{"bias": "all", "init_std_o": 0.00388, "doc_mask": true}
MLP neurons of a small language model. Each row is named by its layer, matrix (up: input weights) and neuron, and shows model dimensions 48-303. Each number is 128 + 32 x the weight over its row's rms, rounded and kept within 0 to 255. Numbers have three digits each.
Before each neuron's rows, "fires on" lists the tokens most often at its 100 highest values on Wikipedia text that the model never trained on.

fires on: "er", "o", "e", " Je", "or", " Ne"
L2.up1100:163149055128147111151109157171169119123123139123065087112191095114103115088140085126078143064152135103175073115090121174112069089097099118175142134163145081124167097121131208054144166125108189075146136139131146070198132098149075087151118122197106132146144122088155146110108198174148109132118109169131119161097172090181116103148093140079069140108157166118132139088104108134218165065129199130095185133130157097197078129136105154142140142113091112140105143111155106164149097127114111102149134144103147089156175088137177091094160176100146132132109111083157097121129086088181125127116077109082160144090139080096162102088162137174110143135139104114127108145159127129092118134173133143160192155105208104064143165165178150115108139173133119149137121085081149067163154115065123

fires on: "s", "a", " As", " as", "is"
L2.up1866:096193128119107174142160061077096108101095122129130111144115172165093103136102153136123082113143064118166167161131119134084139185141103128150075133152174171114148137134113136168090110116124121120194068158127108107131048199121156179047097068146116088114194109151119160150177124167166048138019153128122167173109105094161118132133118134134145176099143126201055115123141118137115128145129143112187079107157125127162113113115200139106131123113112133089135081151189119163121082203170112181126105196089089124147101107121128088148118119146161114098157135076125141152128184136128118119137112112063112148106114154115155104168138119174114133068111152139116124104134146106143092157214117169210142145127121141088089091155155129177163102108081139105112091168143133158141131129083156

fires on: " as", "it", "s", " together", " up", "ice"
L2.up582:164129107112075171115148118149149179110164148094109111097073126086107120139176166110135176119162067136115110155106039120142133174117123125122160141125087127089069149166123189135123130110111084167049099165087104131152053079109076053157119070106091091132139132122170129131164156136166143160153141103144135107152165146114086204078146112079122088150125120164073041152157104095122165124187135136132138112166112087139113143123162169177106138120158121141086145147176146171146150115130172154123096114113112164145019122143101158137144126156123122103134126113102137132153105120143140137154156112118134081112116151170135098147146165178096136112098136138123157125134137121148086098159142174137141158181191150121138138094142088206165159120118059085132078090157131133183127125146165

fires on: " from", "ed", " of", "ished", "t", "le"
L2.up1262:112154126122114109170166103069163138158087115130142099157186086190144148098125084148093078095123135114205142107133156134151138122122115139165107116123162206127126069107134119106132073079144157071116069132119128165135154133142028108092069170086092148081078079139171147115155139160085097135118110080153142132128170093139176115190124121168138128139140162147143108109136112138095130202143173124124099039107217105136181175080162140161107151159138114144089134126091088123124105154111150118163128091190079114073059179086194132075118161110111121115177107147149099065127089118098197151155126141165132130157148059102132119116079139143126167105055148132152145130142095086067153143101124154137137179159164113068115162117134143138159073147118111144121154211111095123126120108145173

fires on: " there", "rug", "ce", "ens", " There", "Billboard"
L2.up455:096108145080140152098128129129110230105131100085184198102135171086158117105119112151163150082167118148157134137107111082086216132134116149166180167125148142145076146136115150110176111134105121114196096119163116107110091155073097123110117152163147080129114155098124122133096159150135166170123113133132111072108057111029188128115107113125158200130103072123182089127144198154098121111115084086101107158139114111124125198122086182073115142140112094082105127111117151144189200114068156106154102104117097081124104079125115118116148089115138166114118115128139112171063131174160126158166152136124140073102185096134069088122175106055138124134131170132087113127109159125095110093159190169144153136121102157138118124134192098100113118099127180137147139151081128107147118126143165

fires on: " for", " in", " of", " alone", "'s"
L2.up1629:147121121149100170175168142130090150074136112138134078105120112096152119121119172122183181103145130122147138142100137129067162152125150145123095159128139136146160115084131169103132153151133189118184120172150103168146078090130085108089089117168145047116122122069072130099099128184138155109190175148159156172162143167132136089106131054137112137142108105087100126131167082135137144093161161090129180127111134110113105136113146099117113176118181202181113131162194154150105163112138127073121138153124094064104170060137095146122142154137109085095142126078096106161095088150115081096089085164108125126123096162093151125098151163101102109149133129126124112134150142155066168051113085148119134077147108145114113113129211068093050143073123181114109152141144139131152089108108180

fires on: "que", " de", "ques", "ç", " that", "ac"
L2.up667:089114181179168103137148185153074110092086080103092196183171116125152082076133096047160105090118082132084151122147110163144146158103175120081096099145125178130090083130140138127133191136185157047131162121164089143174146113163107098132171068196140210143112162113118158139137101145149105119116131109097102113199182124150158169075117081109142125138093136138062099179115136122116108165139140061127213120131122136111102109164194129135082118080184125155132133166112166120165138142095147146096108114138179086100163110071148188127176090122163110139132090131122086130138099140136092115117153165154138159124092084113208161125094163124128151138095092112139084145101152087113152120124109118182131142097139130133131125112125127129132112122129097095131133161168098156144151095154123

fires on: " to", " against", " of", " which", "ire", "g"
L2.up961:092124091154143123144168107079128158159141139136114119090146131115095100149188102101143132106096118168103075057165129119144091154109114146137123114139128086165090142103101072158090141094110085182101077146152094159160206092134102081161205132157095151099154154144145179131138114131183120145163050061148099118152108152134139103116130090140146115095125170087149171147154136112158181153149182124105137159071066083159105096110055110142160145089134188132160137098104157128163109189126106105098122194110072097170152096189142155103175127083121165144182083131123089102176107131202187132124141226155099130137191103073135097138116158139064124106108154101145111136088125118119126165148121089091174152168112180189016123119112119147168092082143084116148138169104119119137108169157106

fires on: " his", ".", " to", " he", "he", "ed"
L2.up152:132144120137172132170105146108143092114182047104102167111071110115058124096067133105116113120069181109112107187124136112142088134111121152185180066127151110158084143143132195122112103130112087110110131219130156128126131154104161142107143138127144131113116096117189128076136108093096154090098031101123171115083189078136156176087149130110118083171111166155111115106127135147151151096112061127155182183103118102126171168165122142132126132084090106135150178130082174170164140130130108073101225138074109131151126165127137118154097153164181183144105166178116139078149074192104155120161136129142184147109165161134151130098158156092137096107138110170096038136102068118143129148122150091202158102127110139136171093110119143066129078135122148141067132177118153104072192143121093

fires on: " to", " of", "'t", " album"
L2.up737:123104168067188101126132139185100159099126152125190175199152133158159154140139093169111135165097085133138108121108129109138116080192136103203118182141175151137113160146142114147155176096138071175156099128114159177110148146204117146153117155111086084056181104192145110092062148127130162139094184135070131100126177161106057096107135073147112112085135121155152116075110153082079158134113084126149073075139211116130120090113090145073106161113095154083146082156112131158144122195138125102155151159094148137143162155056073134150137105152169170111099061186169156092102063175106125149118052215107108101131166131120102145172137122136155095124086101145146123102078152130096138078134111121133132177115111141103157118154097217146188093172125147118170123177141089119163110110131161

fires on: "1", "2", "9", "11", "4", "3"
L2.up1590:172138156115156137097111091066137132104165153128093086212122097136133167139088144135084100099101153129088155182102161096142125142034092136147093096159168152107149155140089113096204142099104176152135062069152085084140127129132133163153137121163130112082134115110096119122114149150147078189091195092118152136138124156079134106116141181087114182100133148158133130177174102140026141122085078130138134136132130125104079178123116062115166165170086136141145112169119170096158128070152131106185160114135139212092118107106170102101147207096178126159140168088043096143121131103143130120149137078123122074153111101117147161079091179161167098121153108100152130126160141115092123117103172109139120091131050068133096107109134096150163136105129114093152179153119153109138102160072112

fires on: "res", "ar", "j", "oot", " to", " for"
L2.up2091:149133099154093140179120121136111159105103171181125105113111107108093132141130136085170102080135162164108146088111121098135091054135134082138126135089138140092109129104117134122077186084115111085115073169134120157051141129155135143137140143146092065098061109110089105121117166138150099137117103144107118095083124145129150041147167109113137090053157091104127119120091072108148143087149115139091158103199112135162114133148124142096119168162118193156133107055137117171100104091172111161098138162127166175106136157123153077054140161077174147147175130106106198128155185126072139140153150116117139052164195095179187135051127057193108098172115114173101132048101103115140185134086150089132185195136181087157071106089138133129131122115132139133155157140121133159111171101151115

fires on: "\n", " Mid", "'s"
L2.up1507:177101143147100143148126099127087134145119204095182110176079061150138100125091148135106149083099127145153119127093127121133097173147169097133176157178171133137045116127146151124178113126131156071077121120146128154172111154108101173096104165167196180138104081128147115102109095159169146154059100137133085152137132076137090141154128163128096143125120133121119107211120100150148111117090180106196138152090080110111120124101098161140096113137138184100169124129108207099118158122185111126142093086116129107118086139183156134142109072062119131120135099188072119116202110113153158126126135136103119101181117116075101103151134117130113126074165105136140123101133141109138145156132090163167165150086146159151147157111139135154126048163146141118112224052156110158139112108092109

fires on: "th", "rd", "st"
L2.up129:132101101130085122103143106099138059108102099108114152136132032125153128102163131110104139135121148170106146116134149182136133115134105104107100156190139068101150100111158051155100126141107196105102088112078130106108135120129120109115098104100151127131117111177147186162100106173101115148070126102094159134118142111095151197147089083144164133132093150166111117131129135109098194124116117116083089116132069130136125074165126111136141178103116124140112121083084137177164106098121148168158071123135105160127106157121121161159107133220124169108190147118192147103122200078126084133105165159098108100108188157102177101150174127076071076140110111146122156115107064090132093119182147133150157116108162177139114193186094051106140115091081088102126127125148121144119187091205146

fires on: " and", "er", " to", "an", "/", "ant"
L2.up1554:142120064162086182118119150150161107103105179168146139135124147116090192098150134110088113198160181091158119119127132129131092133107149096114112116178171124141177083114180157105142141133152134089109075103101108155125200134125149112148138098182158221138224104114101080164174153176104133070099113056145146141101099139075157078181182142176149101096155089076123094088110119131093172131134084146105116118113153137141094093157124098102115130099157096148140160135167184160182154130136080105138132100090161164096189151143142112179113135211163128134132107132162116135126127142099064121110082076152086152099124180126107163109088125073142144152124144158136160139083123090124122162108158110202175130129153123117129170095089102088108164136110123184180072173063089178123074141115134

fires on: "e", " Col", " Cal", " Jo"
L2.up2843:113153095073142140149140159119166108149148091114101163149137153136106083129127137180114147075117119146110122167095127088170122069125150058158101185147124111150166164098168187082145130170113146148115105150126158120203122140072096144109120163156186083098116094111127123135142167207206054116106134092118091140126122173143144138114138070082061101133145181149123152183157127089084195155166038068178179106102086103089148113157148071160193064111186123104110129136075182130124090160097145175142094115097093154083140139094170063137100132115103145090110097160120118110150104120106126151148169112170106132160148160144141141108121133111116170104117134067127152163158145050152117100101121103112059105165124150131105175138075134142181129047167124144099101156134138173189127113164139

fires on: ";", ":", "=", " =", "av", " so"
L2.up533:127153115194146134106180164138139131090058113123105113100163130083131116161159094155122128082101107183073194075177070169147110103175136119155165141149091141086107157200101146104130144166108136109184049129175138170145144097092140137130116152091141153104128135137088114103077156130061128145166155092062172114122132093105105114140144151125149117125054091027131129170160169128100068122165129161091174085154104072139109127121117129114104122187170156094121069101161153158141115115098082119097154181173088166173141134167170156187118089210121130139151149157093178094166182140136142144141126061070124130170076140096189131111125080176043158096121177149135135143140111156128150097151095104101182105182176123171107167116154140147117099112125127140103106122102102190149104134143174

fires on: " to", " There", " there", " Rec", " under", " Bah"
L2.up2684:136088127118157085171093167105140128165168110117188146125094180135092076067117145079138158056143103090097126109081108153090123125129133138185179149148137188182195085119128131116107160130137091170073142124090067179169131103111169148164144157141132097176127161119159077168093166146152165097102091092110112101152130096075088157123140079160161094104146136140108152098200115167154193145110106098203124102138152119181106144086105174111124125181152080118154171147092143138138110118103095117135106107142102123130140096114095112144122117126097122134108099148164108108120159121107120197104096188154133111111115151135078096165118134116102088137123121155115101107116132106055092149176102076187108136112125118119145034131113169149134140085161134111156144056163116131144185085185167

fires on: " to", ":", " held"
L2.up2049:156148146143135139160191100159126164088152155175150128170141142130161068131134110172141133148164133202081097102114155112174107091207137142130163100108120123084160109157114108137098140176152109092110130093151113131099106141154089137150060177175112159122112134162087122147107152161100100135083079162095188108119143142083109145100089133149159137121088081069140145180157150066118184110157149127128134043123172097115132162061140122124099156161125138138187138103134149105104132159116096109118130136124114168153122144118135150092085119110172094113127099063124114138136129157087186157109100147091082047172183135090138178133148126134143100145143120151081128115075164108114158121142121057138142099111119090081137094132192098221111131144064184178108124180135110117119083157141145

fires on: " Le", "et", "ones", "ins", "le"
L2.up2533:132109096124109066111099141108115125105059069126070136055125138117134083150138146113119141094185165122184105053108123149164113129131132151170167146167116105164146108121121049144148106169150129161115161134131109141122112132157163157168152197134096142162124155180163093191082137127078081142125147137139108153155187151137100145105156095137086100180157068114113144162123141090184092125132144101123084146138109170128136138155105149106128172093109179109147142134126185132123118112078104149146131114157101132090150118154126127070107124117129109126066066081115197088136123111121128118122101036110088074068135146115212163186153107108168102143135136150113108132149147100189088138146133191108146144070184121171097114156161091170105159153085170140153193072155098101163146130122128

fires on: " of", "or", " as", " to", " by", " fa"
L2.up1654:105131134115179117110170143165163120087056132143112189101120133144137139098177141080118103085103111137128103178156120134082119195112117130116138181187098131155109118097156190133159133190183123193131171139160111113136184071135125120162097072108130163114112117144096165124156164119090103188157156159084158106146102166128078150087136097145113079129146053117146146106157117102128121085142144072063127147156127069087128165160139132150140157122179140170200085111133128166123064146160076104121113131118142122118155089146130060077120208121111107153155154089041157080075115094180166153144163182114084123149063078121139099103142171100122089200122150152195113138132147113138102129105082129104140134145161099129152111153154143127143140126141131087153169080129105150138142078104154

fires on: "th", " Great", "st", "eth", " Best", "reat"
L2.up1061:157125115141172160104159045112065084064125111100120141144150086107128203101175159085130090114149136115128122103091096144105146152128066175225064182111184121100172130135140127190106118204079102183159113133118107178043127111122166068149131157068077136093107115132143102177037075136153096158160132114115161148148151145093153125138176145133181124163155154086135127133080160091070178214093127113150124131128087147123103082088141129090145134121132097174124101173179127156132117130131133150135140190151174116119141124103166135141119173132103134085127122108095139122124095136133122075187094161108193109087127128132177139191111103096064120079154145092150114093140083112130140127130154088149138133129140132152111119104163134124103141172102120115123094167094115160133142066076156

fires on: "/", " and", "V", "ux", " or", "ev"
L2.up2604:087170122119176114156140111144129086106076193122139138183099161141131138116099107118053111134120151158154174087106169127127133135103157061167097136117116141118148165140117126114097124153131159137170056141106137130133157161130143117132157138088092118092200168098126131078105159136118107129105175083125145143100151188124179063184127086152103126091146181120166120095162102150117187192111093150166141102141124106184091126121115136174110101177118141078112106125154182115104099156057121191090057131176145076137111108083124132159102108084141182192151177141120123193110137136091126113143140121129101103067127132111128098106102185109095127092172166090161187140145069161132168132182135162196132062120134039102138110127134110144085151090113106168145079112082067160127142101153143

fires on: "on", "en", "ur", "ien", "lav"
L2.up1916:114090137107098130142099143071165164164030130175133142116127073116184099158120084084155152161063189076123126216172096122111162125099144126128106152160101209145123139132100109149123147163047136120074149150130105130105175127124171141152120113172110131137131159147102183076066164144105156121145076118121108162129139115145159066155167119148139133094143181127129129130102143101104139115120172127118191145141114135177062104134102199151081152161107148123105154085068108124116106143183065135141169194119111120138134107136122157160182097143079104122199158162117167133124117179105140158138101105104138180178108122122158213140105177164165165092107107124130193151109191150065100099147136143181166143131159109160130092120123116095139176163103182115132121120155116060131148152158149

fires on: " of", " un", " into", " to"
L2.up1546:080114109138111116133099099175143136145176142097085177152146085121139140092137116118122156087149085141127153082139079129081136120164141113154145131137164168109135110091130123146124128129209163134154152115188099175125097173140141120098125119176098101123122096150121183080125102121044072140155125146100112118191104095126116136101118168170123081100104072123129113155063130100115136168153123164086139091127131126134163170099127082079112160150187156120173113211141148144152121123133132091142130224135108193067111107102138114163119133109055072076118087161105112094132122076121140110160169106060101149165082132122197152101134066176186101122137130101143093051114142135099120089118113085118111069132153125144174076077199130134171092109171103130110124164132148084146140091047112

fires on: "z", "and", "te", " the", "at", "now"
L2.up354:154100149184174103134095093094123121151141135089090159118125069159079128142142094195104150131177129133129101178091130185161087133088146145094107107114155154133163137110076117197133124120171150145176143139187092106082123063116175130152105096116065215138067084105144094164135117161131100123132095180086069132124092173193124143172092149140109152110203131113124110118080121143129043098116182161192056192094139095101084123115147136107126134160103120136150176109123082137170135084168150116097087129138174132182118125138166136171077118103087123162107090095114141129140123140084111149122097106156064185130159129110106109147133126120129106176083180078166114143179167155133134087185168154134175127091168177168073134144119120142134115114107112088084100164135139163105126118124165

fires on: " also", "o", "ux", " open", "ons"
L2.up2521:139192093114107134129134147120093173124193167104121161126172145118131150095083146132099104182113083147166052090094137138122140156177163116168102178112105104119090126116118095105134113185157064116191158148127079087116123092170117088041146129143126211113133008128147083135160104099134165108160087086166177112123177155150151174103115145128133164101140151146128138130120069166150115114119109093136109155219191169174135088145107115123117123116159139129159123133107084114120187165163080126123177145138172120117121163104092108122066130173124109119103127171105144144136114103110111141106128147150015151091103094150165108115207174133149143131153105128124147108166154157148118154173094170126109094137077123191137144108089133062087159124077163137133180183091121121153110124097120

fires on: "on", "ans", "ac", "as", "an", "orn"
L2.up2173:109070139144197106141099141110107098172197141126130172118131100131136139111137094152110114131146150139105097125156131167104186147156106125141107143135104153172118166128108109068099139121112038106173134097098150115111161118154084057183156068044140091105122085124142067132100076123090114138121149147142088132128154076118119080116100117120145095129144125099183184184120117116160150154092149140136102124155142113166120134153080069160109110113104171114135077104143077134084164102133122121129161110125152114117143184117099109099110087097167116099194143133158116117133135147164103075085131143174104162105097142123125108147161201123197136103065118048179134115072083132182170130139102203131110154157118082153105186150117108159109116131144153133087195117135192152126186151148169

fires on: " the", " a", "ra", "it", "ens", "es"
L2.up2875:121088138126130114136091098103151130140177132121055094154145107166147101143096110130121122123083119128126124109105104107156067114133130118129171160216158163092147129064113173156130079104122191101097155115116081174142121151107098119148146082139101153139130142140189123137125120154168128164082100198096130109086147068180176081139135089163096098146122176156158115069084095114141115108182172116093095143113082135145098083106132102166132117187094188077135123108103122115211183167183105108122096081099063174137099140157125130062108146122158106156150123132171126080123158135133162136114117111129103092118157186128137158138114130104130151057082106129179152186100116143094085083198133202123121152117183170173133091127098098123095126072092200115128101040144158106163136139129170

fires on: "est", "==", " most", " to", "ading", "g"
L2.up157:140133126074154107139170167118079180138117099110066116126085095167152126146072145075147110112126102171082093118110116111058169131116110163134118140113129137141151088110144095098128113128144115089154144070090165126132197148157143103113120167151125150103121160168134125146138108119129182139153109128120144126052134167057117167108135066158125141108049189072139084161121135113105188149068158133152141118100093128093127163090106125126225076149094112099159130102171136164118112149190115181152122161170131153148141151127109098054201116134085078148098146098128098145080138167139095147133101149145160155112150181088140150119110165135139077104095148138229130093155105080177109105142148145124147085094091064120125125068158132156192111207162133100161138128095147123132106153154111

fires on: "6", "2", "7", "1", "8", "4"
L2.up1045:130119114211126133087175095155131110144093149116091138086131042086120133130121119129167025118085116132151129135107103146101105104064191166137155092130132132111133051153105123079163161106144117115094121128162122106150094078094118106119132118087105113098094128211136129159121082137155134172150111134102129064128105150151165118103082187162082187057136219118095135170089122087086165194137074120122142167151171134122093133114101104063123144100125120132124104149132160165104133109178126165165128114152135151173102060129149136159161181174117154082121121137084158186123154120085118127133123107147080126091192117179125139188121121072150075099143148081119088069143152199124189082079148155168111116225168120199140130170109090120164094105114099128153098125150113148154085147106130

fires on: " He", "-", " also", " It", " he", "ä"
L2.up1451:091140101104108086135062138102178104150119108103083142118096166107117081109161088190125116170124141152164067106150174075111137148174085060197154132106122108161150104110086160127099125114126077060195117137146075086122071123129150155110099088177165157150109099105155100126067131165125103122060171143109165098143095129138157112142089120112157117112151169156099115118088084109128152111145109135083057098180137133107207095122153056143185118127127190127108128114155114124162061126160142112157130106161158088154135091118028137109151109114172108146110085126099115107119091128128116082137139048157133149055091156152135101089214113125117099193106135179132097134152161102176129083197098151108154169105149146116127143120081141113140171127124148119134113097104152111102086038187144

fires on: " area", " country", " region", " Pakistan", "h", "ic"
L2.up2762:135223110137103147157130100134175094118101051116168105093122079073120103126159129158144071118185111106179107180075093164143157162093095135128183143202137152114136095125136124105049093116080119160158093210155090166090178131174111162210098120152102134136127164156125143158149126108096099135122110095131152156163109104149152086117113093138056152106167137129090145073138142140105140071152139093117109174169090090165166128159143143160161145189169106111113093131029113116084174157117153171108081130106123134114138165135174113096193166128155088126144124155167134104137101127131101183106136117144141103091161106092138115133137048110129149129123196158072123070174145145148123114094149199147177135129151111127106113177145122153147167170153109124142195114087088150079135128075148

fires on: " Conn", " Angeles", " County", " City", " St", " California"
L2.up1378:155142159120110065117133131095218109149080132177169171089187097165136169116122129113174136121162161167120102137127148142152073103125129115120095137125070094134145133137086070137105103135124054134144212130148131119142121166166074119182192133131112132113125066081157128156191147163143083194059140085121133144089087142195101088129104090113130116127117189135088129123071070103089085172102167096161171091133112176109098114114150111129150133150152131166146061144154127135088166091082081104119091145114123100125182171124104170106172091119095086178167099095162095117139132153145101099063141121161136181173065121141208109145136072171118115106115140207101170135095060143163144138184141168119115146172135060124093139121100100081143140123162165068108130139107146131150166158158172

fires on: " c", "at", " ch", "in", "It"
L2.up1532:144102156114135155140048114116180095144153129048110142148117109114112152119085172093148128131107111117138082151172103115121116102107126064172163142148139101141122134118119142154176067175134114140169134153132090100095139129119171091122112157189081163149073094147100123106079158096167145070084126090221121087189117078127093086095156126147147143079086117125133205160161136124123103122095149120162145132155164178089125109203132136079156146110094109127191125139112085141053200191160109171145050131088114137130120141107101100164117128154127119100161047159015102097145150155085136106148102108109086107084168096095134091155203107164133091111110088129088112172106179118119160102112181071136110171134136091139101139139199173131135166088080173126127145147156178108105179146111100

fires on: "s", " Pro", "ation", "'s", "ment"
L2.up2018:176085129193160139119122131153128138076132118124118127112205150098110109136107178158157125047101111114161159105103147123147140121130103216134122154137126160120112102093124126137131157093110130134174162131104126180102175130105131199068121131122175082145162172132100162113105117166088066118116094082099146130096111128114102129164174126175130092128117074147183134176106135125156103143107198145087089101176099135092137091142070181154115155204156143224103109211154139105113139153121133104184130106111149132152145102153127135172109101108184135104156118171068105163138095147160132175137137043097086153160198127103114189108140159081083114150181106143135099171097149102063033128177123113116166091098163159124154121140086121174149123155075080121117117104148108137110145074088076

fires on: " that", "F", "f", "ph", " various", " of"
L2.up1174:123082171154108145139187147101181144129122143108142148135134170137151118130083105133206249128088146188116117110088104152169104159080113168146074103125107122140132101124135129111131167132117079115103147128156094170110171096146163114074183125088119092120125112118157152152127120151101071165103146139084141159075108100151063134154106148122096143115134116143166109097129138092190149125098108114180161129142106137162093154160165099120130132206155099173135128089092142129128148138159125119135090128112096156106109141153121092140070113093090172110123079180099124156091106133143160096173151165141228163085094112066159138093086160099165118147123172090121153154136126077138136099151087118162106103090087094163150096082102127094159111135087156180125139129140108084120059154106117

fires on: " a", " to", "ard", " the", "yl", "ical"
L2.up1526:126142112155154110141080158059190146146094158106105165181157105125082077121165114125115125153141114110097096126096164143102166092124144104154100117202152135139128070086127095156079118102149114099140100124144114171085085157114086116079138111090091136110111096136113120135117124082129068072099117109131129197110117127194154093186147106135111123108173170134156110106161148145111068068128167127218099102114068135118111144105138149137156175168141111159115132143114132114122068175178149121118158145086109149101096169171092087189165103070145081117177135171146140176123087148069167155143139147138121101122100193087083037141135109134146119068119178187144157139120116102133123078205153103137097116136129142133104110167093130133147158124160163162157100116157103115103132165182205

fires on: " X", " el", " Y", " Fight", " World"
L2.up2544:088100145045171148120116096140090115104138097074069130134105135061150121108123109138160113131172070109127129132099133074133121113101085176116156076151179093147105119093073111118111133136148113076120135119153133140119126121083136148115102152154198115108114162121082123179077147147098139092098141085125158082214088136123102147119190124151086164212105097117138159136058117118117112089128109114131163103151224176062096171179144184133083153104132136124156098201177083148133187120168178113126109111142088194187131081121111134167126123130165162144098130162108133123090152158113140125124162112143119144178103180171143113122137173132161072090150182086135115145136122137114162108101118141068176098065095110076135140064152139168187184164068113143095130134145152126139184089082118

fires on: "-", " to", " trains", "ad", " cases", "res"
L2.up2240:000129119079114123079109096119145115132134121142172174078119095124111159148129153119133134115149075164118169100088107137090098143161087122134136113092076122140178137112115076100117079150142074126102183130175138123082174151171098080140113126110105179116122144144098098164196123139146160141085101131104156113139153120102059032127125128161114145115101172084108166136130194075130156137102110147168123089091091109144077130146138104154118198160137144138144159158139124109157152138074108119127124123140138141112124039093111198106104093108156131126111147076182137151110205127079088167084093073102097163144093121108166154162142138102125162094152130108108094165075112201112115128088100128203149100110133156124174135088093097126155121129061147123125138088091133106127097137160118

fires on: "as", "om", " same", "o", "er", "on"
L2.up2606:139148118174147146113112135194120107132156115144106107196113129144129098129118135154084152116213115103128101148103145184127112133063050143149188148122162105115131126095167126137102121036090100106127119156075127111127170140125069115134133115164132133079171126107164091075167118084132113079089090106197134121076146072145082177076090161144119119075130118153103136134123048126103108140067051119146138120133123142106081148186154108090190129175157105171131164080127132152147208164128156119161166101140216117176086117117088084143107064125145130156085135109181154114137109145117153129098092098136164172112146108111143172126152150157121159132142077103149133107070165101137125153093152118161085111144166144119116171127123119045133101161133134138091183161151160170145134154123080

fires on: " between", "il", " both", "ma"
L2.up1843:139084105174061176172163114056091149082152150072141105126117123131155141112138109141156068139098147175073122111103120153150123189093107155128086146059108118129073121108135151157124085149097117119088135092123086102123181174126157151096144117151074139127122105156137174126140133133112075160130127150113087139117140128181165167108052091085188143166136096103113113076104117084119111152129188145145164108129072130144099116128119023165164153088138168174053134153106121174162170164104097157132081175116074082126112175115142137152129094072123079209129120088138130167165152119130152080126061132164090093194140086110132079096116126140142138120060096063130116079182124147104112105165136126190160124095042089189117118124161099134022116097156148168179163124170163152127128134150187

fires on: " and", " or", " &", " Party"
L2.up977:171158142131097205164128162129083161139119161123167165172164090147181066116133097145087142113154106090142120083155130178144110130133158135154068146112161171146085105150128192138169109126159136098097107089182132164137155134175183161161045079131135171100143150111140150116142069167090133194168147100156076135129148171124151094121159150127154047150111110129108125124097156194149142116119135135133169136099138105147045107156129152131160180088186139146150160137123101103085079090119117169155129096135114129172084086092087116157109117141100141150058154134115160101141145144087126106152109131149082186118136153119121132114127197154089172223164132069137158148141138117065137121089148112132142149147079106144142163085095170197152171123136111145186093173112115140163121115152068

fires on: "m", "om", "in", "n", " in", " used"
L2.up3069:120127081087151172097119146129108107181130122174100079124142123139123099187135132119126120137131123066173130225173099131164109107111127169184158087104117140144163152149095167083179099087172111145127092210085151106120129167140142135095148109114123151127137139186158149165123097086139143091063152087175108139163102133101135146095192121111115147114074140059100108156088140187102114077066089134129155098091132147123162105132100153139153083084074202145150112085112108197119161173114133071104090145105115144106177133115137149161173168157150134167193147099172127135146116083130166091155135136157073112136067120213127165110121114113119139095092100079170133125129166133171112117095198047163065082203136114060141077150184123137095099096142152152171142136076176159063125105124103

fires on: " of", "_\\", "ically", "{\\", "ed"
L2.up2101:130130152130119149137145095101175162152149091093095110146168143116087168111120072107092210069173136092131177147186096120125145103166129051081093103156128112075102140208111102157060131162147122151143065081119152140084106166132157155171152136118132192181083152141185146083158151070133090136111083094120096171148163155129120165184135151110159120130104143119121187183123152128079162205150151141137116107166114069117111096091092142147120117164160121125150147169159126115153137115110184151151116115116165144159117167114129116101142119074092143106163105127099136130105115166120118168161093136183096134126154152109117056134104128142141076129098148108101143068125075087142154144115101173106158170121146131120085114143147061106111068076108168134140092142123086144080111135106118

fires on: " of", "que", "at", " Henry", "el"
L2.up3008:161146109088111107077161113099126130220100113126133102108163080196101097187119120132162115132122142130103168093071153082120086161103121164156099166169227128161076120085136161091104127082139141142124105112161133146103145109167148127108138091103150153142168112119164155152128145122094146149097083129053090066112142151104116168127118093191097148138123110166115121137140080085121135162111129087136173140179132114109142061207081153111112130146074141134128159178115113128184171115142145128102069158072088152083161148148164160165110117152172130075096136132133104149129117109122104103142083149103096146170121101073055171124143102150125135157148141156181201109148121099101076123110141125184083155156123164134098111128099150154162135131134104123126125115159130160096063151110124

fires on: "\n", " .", "att", " Fort", "g", "af"
L2.up681:144083156133094155144153112075130178105088126088097188162135117070145074096125180136117109153133129125130176139108134106086087142147159151121112144172108123117079139124130154188187120127083124129085071113117197131083153154169144171120081151050172085124039039191126154123146161179172113156145108123102043119080100107108188083196121151152101129182119157139149123160155116082154131097095111126157098124082086168178100126126151149176118117084077166095147150139187147114134161106169088140144105105096130133164152109088117117046156163091163117142184142081143105132151161120152129091107169152175057099127130131126111067165094095097148100118144098151123103112112144100130113073095133124149130148149215152123122124139130095150069122161181096141116105138149095130151116138123130